MLP neurons of a small language model. Each row is named by its layer, matrix (gate and up: input weights; down: output weights) and neuron, and shows model dimensions 64-159. Each number is 128 + 32 x the weight over its row's rms, rounded and kept within 0 to 255. Numbers have three digits each. A neuron's up and down rows have the sign that makes its largest values positive.
After each neuron's rows, "fires on" lists the tokens most often at its 100 highest values on Wikipedia text that the model never trained on.

L3.gate63:151138127159154133114105187105119106178157157091074117151132140105102124103100137099094171091108168120098160153137167076086116088100091094130206162111063107123102072161172080050130151141132145149125117142120112164125126144129119159157094099110108093140101100115074093124098149103132141139
L3.up63:122109091124152173061126162116098113118160164191184126155082136159119112131064115095130127090130140081120133099129157099118096128122059093154133079121075157080125088107103098093118187171161106167192120127120114199181187077087162163142085108043101130122171137080105089107096114094123118124
L3.down63:131064119115104113101149118160125147126113120170182185090129126146127061121115057132110072140168084078133160131111157148078152171114114121096144175103187108098098163112097143091118136165120074142145150098128121135137162106103149118064083067163101135094170134072102099108162093142100062144
fires on: "'", ";", "\"", "ene", "',", ":"

L2.gate385:088110168103120141125126142175146087133155122182124112155159114151125097094126148161096171091139069155131146124225118147077134137098101178124134164159166110155112127139139059120112139170112123175172083161115128120115131087108191109101121130130144117094165095112144156133193108160097146113
L2.up385:107087142126156158130071119041117092125127186170158101081126118098108171102058164105052189133128055165139175110195088103167145156111129194129110169128094157137145136088101087147135149128158118166152145106144160174126095130140129140173084144113044124078183063101113142170147084173147138156
L2.down385:126109127136091135108101134140172124117127128141126111107134083106153105155176184124158165169099059139161138121170174110122159154170138133152073119108062144080152165084131119156103122166127143187189173153091150160144121139122137100143122156087068091114141117116079076097081115112169148172
fires on: ";", ")", ");", " with"

L2.gate116:157183135134132106095075157161174121120094092163137154142142145099101165142148134096088134157189173088130143097137067112030174064120155167156111129105093146110111088112175124109119143111120159089130062125155154127129101151155081119084141166107124106094124128135126135084143116118124153097
L2.up116:168136110128144132163129129130106118080122041137140128143147097116109153183155140118147153084186176085139158131113090134079154100153174100138121123173162126086124132092105143122166109054134107147184065130155125117162093116132113055064110148151100141124122159186151116089100103132170123134
L2.down116:165141065031115085155144084123167110062141079097153108128120095048124123088131166122164185057132124163136140104161087070133140121097129087119158161155205163141107158145092125161106072164139115183137114119182127101069120123154167175128139115132125101142176174127119147147186140152109134081
fires on: " t", "C", "als", " named", "e"

L3.gate33:053115096063072107160144149130101117198185127101111127122097155110153136168141118128095119098090110115165121121121061185172160109110106178173172125142154108169152156122156088094121177113127112143100120201099096119138140136123106147140117097125138134143152164071125084108088132122048158098
L3.up33:145083203138148086093161127194139133161124117084048113075137140097185140135088113160082123121123159161142155091131094154104140104128136083161109183106144141121144091146100105160101115136134113149160083170143155110112130103098102146165110103101094111083173114134073153161137065183000097150
L3.down33:093128086140185092096126172111125077117142080088089138132145144063139117104150122103132189152099150122087138127160072179182128104075128128082127194129202191121130095115129103079105166092143148123092157117100127150048169143100160157187097147167150201164139153162138101128129137124110119163
fires on: ","

L3.gate309:198160105172137143187101136114142144146135104132127133144170129105105176093173103136172119148171157098123169123098123163126121059098180117163073077177079163179108093124120127116126119087162135109152095106160148110167116125116141153130158145154189082149107166149184088140116090146127144107
L3.up309:130152110091103147127052117136107197074090180110152079128129134152151087119052119156079123187155153136149086158175074066171134128165143158132136121073138145128045144188119167118151147159144065155126132096126073140105139053124137136125126070141097138222096139143144104054118154109111144089
L3.down309:100097145118103109106138100090160073095122127102170132132121093145118129136117138143085106061120089138127160138118116110143139139084104129136222182102226118196132125104132152163134126101060156190088148112094149140150162187155163129145159142119088176093133062124179163122132111135110136144
fires on: " the", "ie", "ed", " |", "e"

L2.gate194:126108141142188164060109155134144104153154132142186138150135098121104100109126090066134167121113123133154128104160175137144127182107092147097141109151155124179112143147120113107113109131148129135155121150135127123179129115137147210102146130187063130103202186130092140153134121085152161111
L2.up194:145179137142152160171135126129086060110091205111077165151104132170116114109082082122074166181154188129154176126144133208114110205098047065129144145083137128125119105115114106057171100071120127156116141159124119107143147115122169140070128057100101149117110185102086116134106137098112015101
L2.down194:131127170125167155138135066161133093071089136066107163149141138144131069128132129138139128173168156098111111129168081184076162141151135099099151190111087127152081113152143133154079198076097109200174166142108094086149185114119153130083159032127118153140131167107087145154134151148143074096
fires on: ";", "ur", "ight"

L2.gate406:131125146156143133112114086142165156095108146108173098130136113142117113127101112134135160161131133155142137159099107134133091133204102115131161109089114096078092144175088162105141136134128150101172186174118155159095123160132141161149110132082154068180171074139188090079156128123054110119
L2.up406:165111126138094107111157142122146121131148143127164082122169094139163164190098096178121111174086128104070110132119131151140115170167069143105168127064154047131154137155118187101176144098116113087113161176081129164079152156140119149180051125062134118187172135133143095084130159080102117163
L2.down406:182120088126117114135126170098132125207120142178070119160124161093167134097126129135123132137106130118097071117182163150134118173120151125151138132085132115158161076074144116138115058171111108178104039116078101126130156128153135076145115122141123175115073176091037139111126154074168117152
fires on: "itions", "ms", "ches", "ists", "formation", "iers"

L3.gate361:135129087162130160131160158132148157101125115073140065140119114126120089112166166134093073158096118149194166098141128139108067194174143167165123096101136056140132111165145081139153147178065161128155124128133100119117140158131157094107153121111153132152119123151199138164099151090127068161
L3.up361:121157104105135158102132131101075146097148110136114123093128098157117132175135159132111139106098147167140098158142182086141144147170108144155160076067086102106079126150187104130149094128117131098174132131077134127110163104138138156076143143109090178140116148098134060106198139117122171147
L3.down361:158138086058118071106085108163172110162143175151117081114123153133090110135098096149109116106141076053152227144093093124143091097107179112101095127138144174097135160084107184133106110130168147092079173096169144132158093146161102138125099145146103180176108158160092162175101159090101132129
fires on: "-", " C", "C", "ological", "c", "op"

L2.gate232:144107123121095115137092185082145102117130132099150088156156143142156055142098078081075091140113104131178139143147168127128086108188051129123128105105101070112124147128116148105161132173142115154182185148097129166092116178148089188138138102148157080201140127111141064126153112065108106181
L2.up232:147107131082144208131145193091133089158113148129186199136196161125135150134109135131073105162111150141166133133143167135064154140144115170140097101085058126111105082162077158138120048123099115141085121212093114163153125143172145102141141049101127065182189170120141152118121093084137104114
L2.down232:172093147140119176125117105100117149151091113162137125179135168146119136145113190132118100089137174120119062139180154130132147148165105155104097198091090147089125083134125138123072046170153158144131119057110148159167140143200094153086144147108134165208114198119153169148109137109091180155
fires on: "ings", "als", "les", "itions", "ents", "ches"

L2.gate125:176101164128111165156118124125116107094116129129121113138122151169180168142112125179152138134093170136128147174184162096117140145124107113115112137118139139061100174172134095139135100093128147033135144208107142130131128107102078121133101103110162118133121104160145086077075155166149125137
L2.up125:183229087149109085133114136130128092119114088163145168148154108136155121111079138129159076130131190134137105108141092066119147072172169117137094116107142200121034124156098148170127136192153146099097116056158200155107108184121136114100139106132146131103120054146156161120147117159129104133
L2.down125:146108186143095084143187088099130146113130160130081168137141166111133102143116115123103142122111102143106094107132116145105054120078096062158064124104139087162111081141175145145070093110162158149137142129174164090152070141114096159163197117086153161158071138155107122146148135163113118100
fires on: "\n", ":", ")", " a", " ass"

L3.gate171:111166113109091126129142161135127126166113184175153137116161162106107205120113129156113199102170168115184104111103077108154163092097091148136168129145083147105105148122098104075071136171208117091139084127116134187116152097126148135138115126131065179073115128091161136115086154115159175136
L3.up171:143207125186140096186144122150117072127119111167156145135184099088102067076144117148111088120148188124120122137098089135102055112101201130166041077138081167102121129068146080088155116145130125037129082147144117100156090125157091094075124160172080099155121124146114118188088133134182137120
L3.down171:141088105110128170166125122130179127077108164086166116154100117114136140141141182146121131144096097147141103092157115108049147158152112139133175105109093184096113093116139186094066130178120118147111134062078102149136132115157141157100197158081101179151112180120115101076123090060065125136
fires on: ",", " |", "T", " April"

L3.gate317:081083145111129152199105105157101099110059147105141124092137165175074140123136158121098110119104073124208148172095116129159120150127169124137163159102154126127169107137170129148160102112135081123088103118142165123104156123126090163147111149093140164188113157185161143062152128116186147150
L3.up317:192197118114123126152146091121046132177111119077114149070144217083086093120134155106131092067151122133174141103133115152159216077110124087146105151111120130087211140121097169205065136146185189126093149166144183135152144155131109155186138092148096106147069148120130138115111149121105127090
L3.down317:118067187126134127160094160136099108116074200136145133117063101179111166138109151106144084113071049090110121132182117130170139197122132102140150146127190146149137099160116150126138120136176179112137115123121150068054152113118127148116187186150113146128107120138154133135176108093167128122
fires on: "un", "o", " J", "ang", "e", "u"

L3.gate349:159106154176151106096172147172174104120159094143123137084146115113104156118178114139151061133135147143111148169153158096054136125132160104123125147122147083132146088125118109155130133103208160125093175214068113128169114199141130080115102175123141074092188096161168098121156105159126145148
L3.up349:120087140190113122087132129147121091124118144170113163128152098132094143146123155178130133132136111105059142187156142117108087112119144084120105129119147087126100104147123149169101175107163122105166082110084105120148065222154146080161114182120131127081117154124143158127144088117150089169
L3.down349:084111115127099155098082081140095106126121152206118088131179130157168137168116214158065180122121117115130114083107131096173104136152109113110151156121128152155121146089132146130130225158085111139150034073158047118110152130136126135196116163137145136078137155065099145123095138079131108112
fires on: "th", "nd", "rd"

L3.gate72:171074179123120094102094085147145078144104093151141134112159095156127103091162116184176072163106167123128119150128145115153179137154162164143126080123204116156175126123074126161176118113146148118103096159083174091142050175171122084076099143077154073160147085164138093145158143100159126123
L3.up72:111157138213093026160178155136146094187122158112047089107157151127172144117152134114166114133101151129132101129104139161072116051120112160107217126099148131121130146127150096183104107103150127104107180141177121096114169164135100166092153112133152108146129137139129098117156200155162119134
L3.down72:131171110111130112116150160162116107065073127152182153134136129158106111165118120102099106122104096102101100137173136183113118138166121130095139120189144097052147100159109168176062094139123143084141120114114128067114181174120163055173143156063113152185153168065149146125112223143085156141
fires on: "R", "ade", "ir", "%", "20", "00"

L2.gate360:160103136135131113152136127083093127107089155188164102132092117121149125161109104103168111147092100128099092104092158168206142200079151124143157141140156126092199144124181155171099113101156103108119114180099135112059137107146199081139113133113137193138104114128146151119089106118199116113
L2.up360:106150119059134140135110147155177144131151100158197092169124148108168076084095085092156069131113142106105103144102101146099137104202130108068047118168087120160166157114125178059108164126069104100185129140164113100150105128103052129135143128152182115056147117111123191187136103170125078083
L2.down360:099117140179140143143141127119122120088093169104029130130122099132073141140137175159117179125158128163105151138143099117189128145132121150148201103079140138114134119158141089204136122134187112161103146120106161155107142123139170138091109139105066127177075165145153065084136134120115161198
fires on: " Church", "11", "air", "ption", "tar", "ing"

L2.gate386:097116120166217109083091156119077096166149111106129140106081173153110096143107143076098129103131073150160128102157202146144148181137095124124153216193141138154104083134082157102107115091155161115121140138077087125131113078130126140122132175158086166084152214128096117126158141139130131101
L2.up386:159164087078122144116084126140115101093142118146090146176104083113173165099202121160141099112133183114139143165159176088133140114091126094120140107151096121099138133129204126084121076086158110129141162144122102178160157099142136182112124139220114105166146141125114100173100124122123119096
L2.down386:144118143208143133132137093098144097120122190099096071144134182142120105108160156094140108137064143153129100110102059145126157105096049083114076171141143122112118069114129182158136124116122164038124064088171133095154172144119117145095116104119133111189121184175135158126065134072147082110
fires on: ".", "ur", "ia", "ie"

L2.gate328:094149070122127130162199155122081126139110149092170108142208156121122039191121113140138133018137125143162158110127118128128188061128151085131147106130173067071146138079086097123097111102112105034141181115137172145166127217096127160119143138166151209134071138140090123116144071135096162197
L2.up328:154130133147105118128162180142137113216150138174193136124115152069121152080153108085111119140181104116101120133147168134134117148132159134108072168150119147110062132152171108145157068165147126103086124132123147105098095178159097128083168127122142144128145145064114130193099106068120127094
L2.down328:152119083118100135148178167079101171108103126124099094120165178121101095138123093081157115093152097081069092180191107114127115124083181088137079148135191124103071138163093102131114074146101133106158148065139101135107144100109142164081163143186054164145138156133120112166183115190126153141
fires on: ","

L2.gate443:089175119152143137102110106118153143141127177130091140140143132140137126108129096137141166148107111159091137098072126100138120144124088132216152188102193153195103179034105050113094114157099116145145137152051136180147136219078040115141102143111097121109083132151127095121115196114116121162
L2.up443:114173171227130140101153074096159151135123135106120155118114117166222129170125076095179191173120132137072099105090102142142091163099121101131175195155204125166138142070108111193116134100113086172131125069106082096120143143073136086153122121092094162163073149122130120101162182148152116186
L2.down443:134085122124105097134155165124104102120179094099175074120088174131126133151122160105103126116178170093175111155153163151118084137146183110095130105137076136068120096171129176136119168095152122124100107149195085053138139071162198126120143121169149134154213130056128126131158085147133105085
fires on: "ase", "avy", "y", "field", "acing", "way"

L3.gate193:085103135106145113099135104143153142137109154072117139151100129178144121118110123093126107153130170085105111120125150171182079171125181167163124112183142121185110114125132126114082176148125133129150131151117042117148107102103160133114127096119094138138133156144105138126117119158105140118
L3.up193:157069187145086154118189154130108150127148144136138144144041136162156138120088127078152142111122185154175130112125162138087114164099171161176101124139137107132170134121106133169093160112104150178145167145164091132123145073099077172131172105140101166201101181089088153133159162094112079092
L3.down193:159176137159101154124112138146143160113108103131150129149157122116074158130119105154129086115118097105128155161174177085108171137108087133109122109147144120082086112153093094174122110119164113129081144149161163152083098109152165150095121191143180086145112120132165132145145108087119087142
fires on: "==", " Ass", " fin", " A"

L3.gate386:138094168173148094142136112105093129185115160129145147149138148114134164145126174142168090096142149180124131145113081083085165167139155128093108108154093162157137139094102102151083146147176114158111069123044207107091113185153160113148127125123092093099111059097183118142123139090172136115
L3.up386:139135137149086111148115167144179140128133143088089108127147123107181148163110063102142086131099154153116088166118137088152113136133087093129149163088122154149137140091151169108140185111175113140093098069111174149085131177147134158148148130144116120104072141107148130144044149042114133158
L3.down386:154113151054151189141119151112138096106140117081118130107133129139108167099135118081141140098153115148164076124145209181101053158144112142122165100108199110110172110132109133139166155075169171117146095040223051162087126135148110105128163098127161135147110143114115130155108107098093109172
fires on: ":", "00", "ours", "om", "ir", "ang"

L3.gate272:142095173193143082125131128139218116103118145119150132141144128143089164161134111079133145168115120088125080173143129153149121174127171134129126121102107180131120091161151162160164108136086095138098122116136131124059158112123128087101119089058133143091143129154086116109161149117157136157
L3.up272:158095140147051083122132191071174150148176059168167147143133123134141189102105146104103073051177157122137115141080091129164107128180110120144120135098105121184163144202144129166090164136122140128101142142103166157086130141181164127146156096134150106162141163155165145102099162163105096124
L3.down272:110153093145186161171103083164118116097101118091135079101098145131081112165133131134118145219085106139127134125154131123101141144144198113127132138076123130076092105107106114161185114224147156124163069187090105149184100133113077129105151114128113108106107051117110131175148190115198111098
fires on: " Z", "i", "el", "ec", "ok", "ant"

L3.gate4:104094146115092172137105104198122115142100135137118103117129124125130091129119167128115135125078156166103184182127139160132088120156100216180122134157140140173068173128108091130109072168115151153106134105156119134127080145144121102161145131126122117071134146127143178164183124137107151125
L3.up4:195142168118135084124141093146114161141036099173117072095065092185107100144131150179105144112054127109141175139122154153121088133137094098126151088155139089079085079079186106108150115076126163134161211116139150104139207171119090138162137067140092101056123122136128146137139125087144158108
L3.down4:093158113163147058158178195115138149082109118108123146173090134150097149129146157132110160150168132086149141130128121124124166174068171101161153141085122089082122141138116097126130155141138170102162124116143122085102068122148076094074060142083130131102116109123143143149104134174155117124
fires on: "\n", "s", "-", " and", " r", "S"

L2.gate177:160073154128150148124112154125095109096147115095202132104133163089129152181128145097120107108099103103171136148180136131175145147143165156143112132123188111098166071159124161096140074127127105105181201173089146161140145160142066174147091099169136079140102114100094063074151087090117168133
L2.up177:137131024125122122103127138138091166143128113109072104090127108116155152109143118106110105111167144160124093131106103103136111121140091042150091105133160106157112114082204126098136185166143116117186098114189154135234165178091107093075140120128144137111113125132178137151054131081135140117
L2.down177:156134156186097105099165167146222123108098148190101096204124098141102127134096080130135164184105169113181123060125136137139124131077131126042174178129126106129076140111132066154106114081126137106061102090117126107080093089188109179154140169113098133135145114040093124143177134166149126130
fires on: "ation", "s", "h", " role", "ations", "duct"

L3.gate90:146139134135165192133138099126072113150113126152150108118154131147077114094098176092115115053201115160101104112185078083131149156122115095157109124113171157180098093081135093139125156183135200119171124142105160146134092115069100080154162108124137099108174105125099133150077127169104167075
L3.up90:131105146096148138077175103129101157159092113124081138129146105168133105141118147125132103142142076172116124111198125152186127169121121179170099176122201159108142105105123091139115114232163096143164104107142137146137099098074113133175157125112110097118109089106113201130108114164110135088
L3.down90:112110114153125108116154114094171156128130137102134100136129100169081173193113125111149116201125139142171166140149181156135140123176103169167124087077080140045180106083128079099100130196179095086118110143209121194116141119094166122153150161100129147158115115088102167098153115162148111136
fires on: ";", " (", ")", ");", " as", " A"

L3.gate235:137108159155174066119098094122124077094121140160153185167136134152107082135096170125136142215119140103125081135078141165151122169106131121205112168132158080115166114131074103083146118106138117123152101088134177154111152141186053149106149144142098112186098151173118142107157171065177159157
L3.up235:141112102151103117144145176090113161125133128152213131132108082105141162107146176149135149164103143125094111103099156104164154135082151093164101154159083115136159125074108131121116155116132128152191095148098174158151152114101085134154139096171140154089138122106150158143073138202153110136
L3.down235:117123140122171151089112115162180099136169141101054122177176130200113129152087098135124100139100137112094165154173088106072130123161130148079141121101176162143122096161119153175095133136121124060128108125174099108119083133159162093097175135077118117148099118129107121085223193092116111149
fires on: " |", "ain", "ence", "ense", " it"

L3.gate117:117125126097092135100149160116125106140133143109155114191167106182128094169092165086093112154116099169048140140121160150052120122133115154151111127121177038127090146105125167124104070202108074091144174139130150124122172129095079127101075120116095132147132120145098137150147084117138127076
L3.up117:157152147173123105157123090182090094141118122103087145107140120139082173085149112150114119138120148076126163122124133072116144119073157088125125081131129099125120076134137096119140147128179128114181158122132184149200143203192099134129089194196121080162128132112136113134123113122108133106
L3.down117:147117127065113107094142141051176172132094112107139111107138106102102069136077179080133121151116073169079075143080148188124179092149117181127151135062215162149095139115108117102137075096149117106108088090156103136090125081048188166112187087109162200120118119145049146121156127165136117128
fires on: ",", " that", "s"

L2.gate20:101178111121077152112146121091146151115109061147119109123122124131141165100160143129184178066177138117090109087112153091183119132128109097129132177078114124082140138088177126164123119150229166082164138130114184180159158145116132098131136132105122127073079077151125096145098093083124180159
L2.up20:171199160116109173163097156167210154119089084133136113110131140105156113117153178148155121130109154143174135119131111065099114136134109135132063159073138150154142038138102107138100106115196081123150165118225222120135146159170082064111140185145136133082124110163087199141144107145141171131
L2.down20:150125139089170154125152065116079145135190129124102114145165142157142115125105093144123164123137100128148168156126122085156122122167100151141131119176093128175053133143117145168127131117117132121088117138111056102108108052088163186095142167083196122127156149144175162130133108165076086127
fires on: ":", "\n", " in", " an", " as"

L2.gate363:092154097148131122102113113146142065165170177135183109186136082121160096091158208140088106128124151157109102090175102164112113079114139087113154071127128142128134146081173091170105125144105120142096189118105093098150147167145077140108110118141122158112106166118075149086166130141137121189
L2.up363:109159115168061131176073113102154171120097126126158137116138105143160102115166136114126120170070206132099107068096142145131079200131143085108138162126137072136113137107195177154082113127112063169091155115133114110156153149134047057140078140067123178171113200095116113131181122093143103096
L2.down363:164084172101132124159131171130115175123117097124068145091100151126105154143074060112197127171151101092160135163128165064130135162135110176141103149164125084089156113182091188097118133098152143128173074164155160101101122132088185146120140158126122118171186126099151113156121141103136153075
fires on: "avy", "ane", "way", "bum", "ll", "ailway"

L3.gate266:107119138086166182148171136194095139114144145199135103130093151126065096112084122115150089139125126156168108119158111140165181105120127158160083073079105160087165106155130092126133125144125122086156158130125129156115199147147148058157169179041109154128160121181143122099040121121090168080
L3.up266:142146085132122125162136187193157107139163162113168097180100150080111161114123052156111165151164088114151139110129138137108134101133192134149076134144113151083177081116138116078142108124105160044062113086075144109078145125079127142084182125096140131133118154156111113157127100110131168107
L3.down266:101122117110136161102136129158098105116172108070119158070099102066116150176115101101079179153184113150074138150131131173145158086120164137116150122083083080104141111146124104134113104151121136072124155111106110094110155073108142210076123165122176206171108129133102119152149127103147135072
fires on: "-"

L3.gate141:151101148098160161150123085133174119086080104160138123087148082162130140114129158092104074057153149096177145152158103123179144177111181151119122133128138168140201135114120087158113164121160151100150097174105130194158145145152172145113207137132082172126112115146163152113155125156156153083
L3.up141:114087149160121104152124133073090085166143151107142098142122072097140174172107173067104133096187077092155122116137096124114137106129193192133120194157124131148155104129135054139144131099147138132110163145060120160121130104110151195100170090139122178137088135131143144073115162105141140136
L3.down141:155138181214120131114135165092100101135069133108166118110097119132120128136093159148090146134123120161127127107113139137106139100019151158125111141150128057090128102142146151117107106122160110187105157169101145114090183098068094182107105119109146117142083095085123075129095153146133103116
fires on: "-", "et", "ut"

L3.gate93:145108143114151081091154121199119086180112117130096113150194137091163137126119150140108062163114160133127096148155164118097138104192157142115097133115122142105158103107095107111058072108164199122124095133140157099085067106107149095080127158119181064135149119204134163119143138093131142181
L3.up93:124134162155166040125103118202134132123121157130047126138175114067150136122130101165135096178103149130107134157151116114130097098164166146095157137175111164199110135151103205118106102095113169105136112119114132102073095113118140082116131171111189102164094080182171143114153113122118132213
L3.down93:119132122152102108081171154154154096103120083112122142156188108118123116091119104151117213141149144111121132113110090155116130120078114135199155080170134143182091110125135180142108190180122131096160091105134120072072188177182095082158105189069130110152159134061144054128166088117158103127
fires on: ":", "–", " of", "th", "p", "st"

L3.gate140:124211071160151136153157103141184145090161126114116112163175122156146116137194117120105107127140111113113134117093107150116156071127129099167091095161118131148178047183128058077105151119132135113102060077157081092133141081092118146129087088115144098210123111105104131129097137186072083128
L3.up140:089155122115144125130133125089255102100114122150139117101116094163151180121107132180140141192113122115095114088116041161148175081164152132141123117161114172174165154106153153116127188071153089114100110105175112148146118131174089128172132065118133108172135129155164183068106099170188087151
L3.down140:070137176125073151068176138125093122130110109128155093134143114148145158127098157171147124163090168145122078077120144135187127154140131152160152147177113155113088166116167153126111140160159136153184230182208152154115151159166124109150137119140117118047136144082100098083126132064129121148
fires on: "oc", "m", "ind", "e", "ed", "overn"

L2.gate207:151169153073133113168142168183163105140139160134178113142115134091148105111148155109135124137120126198180140128104156146105154106150068182185123035048109164080124137130104089099129080186164126137073135121195149164153095135113094139100124088149144149143109165165133133151174104120044161047
L2.up207:131155135126116093131135096129172149130131164120134139157114052160197156169134099078130141153114156170122120120116121160154147147123125094163162100115154137186099169155151128141144099138156067154048144096135183113159100115125125154122107096112112188207124175136145136147152140162182152039
L2.down207:105090109095179112101143078083109121096155129126134134120139149158137148159133124086112154132116109064039079155136069117170127141113157079106147137189172081168107148173165123177123189098105120117158202145065125128085145166126126107180116173129131117165190129084111129136100101074216141173
fires on: " March", " December", " David", " April", " Jul", " Charles"

L3.gate206:071122168078123114123106098134145182149099202162109102154152108146132104102155060140154119158095149118140094139076158149112092148150135081146114089105119149106115107175085138130136107121112086134119139095154118138072183089202145093138132161099114165106136167122069196071136116114132197093
L3.up206:116160111144192128112115126125186161178130128086106139104173096097128165123185107137155146085107140148136116111074071146191115117118122135110132155172152117120138145192117126091109132092160083100139133087094130079114123152134144134063121137127157096168132148074144119090186121122116104125
L3.down206:154059121143071170115154141143076113083155137134149133148122152111113099068079119140119115187096092108125116117150104125097142140177156154157147129079176146152116118089123142157134118121126093120039110163172149115160112134112127114134113110189103153083170116141137166151076116087118123055
fires on: " people", "oth", "ung", "els", "or", "ka"

L2.gate68:118129167121153106116116101146094061139191110112146175139138129149095141156074154143097085132145100128130136156141112128106171123135138150134167094158142137132147121182131090176122108101126112159101126124123074110167122134053139142165116167148066133059110120096065112146118148094112151141
L2.up68:121063116124147170106106141124192130147179131075099155134060134151108151171095132124129111143114123165145170117165122086159117139143078136089227140162145116182110164171125138158150144125129116196151086100104093120128137058130144178158131187127090106071167172095079153158147129151120105123
L2.down68:136116070118133118127121155099187141092117173072131127100121185125115153116083106074188123215168105167111193095134122069121082087088130074095138144142157098141164132162158109097097136156106163133119071168070160128080116097231153157139156126151132143114196075134170155161132113157119139059
fires on: "C", "1", "son", " m", ",", " ("

L2.gate289:140135132102151165136102112067159095133100122102130187100155149113099145135152189113134130065108149128107117134180128130136088138104103132099120145107145163133149150129128115111069139166121122109107067122093123088143138096031111127130173142102098136156122102169129113119110140140106162146
L2.up289:127134175159115046152146120135111094153154114151145109145193170121106155140142102127117114112121098107090079158134151121165116145134168140159190083121162124117140106167118122176159140108126139120085193133160173140065100160123158101172137147137149108207080176093113136107135138135180124092
L2.down289:087104135139137115155137140131081119143095086128151084150166125138118181146089107103113136114093108135081122113165157173184101134094143164103199121161127141119145122134163129136171113108136185060173129116108136078063133129140144102122102176144128109121146225128105186133108111163130150143
fires on: "in", "un", "ing", "at", "a", "o"

L3.gate111:123146102097065165118139151105084145133188092111122184145098119145116131163125104103061100107106148108124143124138133164124145097075172143138092125126084092097097149126112092112153155131148115131118112189189144113134112068097080146141113077129162097189098141053108133186108094155112081069
L3.up111:113071110112151145114145114183159123130145094113137130122105162167122161178129140129138133095144168165228101105122018141092229109153161129178112165117204166140132164130093160130088110110158147152144086111143165142128149146107145133126138092197118135091200150127102214114113037174091097148
L3.down111:072184067116136078125135138090091147161170110109087201073104164087174086107132123066114142177111139135076138112198152181141089095127133148084102150135127156120159070133155100089125118121102137117073091154167099121120166131121128147130063139177119162151101115154092046189083100128082081168
fires on: ","

L3.gate264:131152165045093094149184158158107137134131124135179111193096118138134158117115171104105112108192172140127079119106082079120172134180093130140111045096129137102132155141120069117139184149057153135133140152123152142126128147106126151073143097135133136152180109139093120124161072112080125159
L3.up264:075074123074108088146146145142122158121167178141162119114093131111141147202070113098091149115110152143131129102088061119078121167140152152145147107067124095116163177124170131107123200147107105096122166153115164132131131108088131152120080056106119166181161150091091099088141081128081094112
L3.down264:118123127179144140138120169146139141150121121163124124081113127106107129152148110124147165151086120146129175117135134152138085121116197123119175201128094124149051107132120182116081153122203151097106076175144140134147087167110173153178059179102115159134147084144151173148137139178142128099
fires on: ",", " died", " released", "osp", " Mad", "ad"

L2.gate308:140062136129144150103124136108091165178076066117149096122121129115086051125178187114105165100084100194204180129123115144155081091172141117150109112134122086160196127129108150082107108212140143131173181106099109134116124147153082089137147140205174127155180170144137142216052103128151165134
L2.up308:125082088157104128127087195087074081134134108146130132130123162100151148164099120092098127122113133169177058079138097106198148095131080092124098144125177118088122157188173093106116125138155132136162102134029071142152135144153105156057101129142154080130125164134156129114136156086133089144
L2.down308:113134090114099078110151158140135150114084185161094141106128139130152132136085094035154112119152133145159035093147102098178190085110141139147147143121164184055060154147161132100164148109111099143161113116066066176160155042188116153090060125130139108114128145140162132133127107137117126130
fires on: " C", "-", "s", "io", "itions", " of"

L2.gate120:084115144123179134158084112126133138136133143102088129148104146153113144153142069138118162076132200108141102115108198200144110206137088096134164144127075089122146178098116146127121097080114110123119144229064061201173171167087079142115120109153096134148160150151061050089121131144090131164
L2.up120:107154140157128085154145144135092133109153081107182125170129162124105077116103115114058159148154142134166136162131198189083077152100171152182108148130095091120109158134179100142122143127099136137125180121097066105148153165095104187077092113159145108167169160119108137134112127150099120171
L2.down120:148243094121133141101132100129086107137117091117144134161115168102122038082161111147110143149124112079118160197130112081074120136163147107202095136140068118057122101136144099108097136155125160125099133123168149056141147118101186141162105149160126113188147097159129158122132112089096136142
fires on: "==", ")", "at"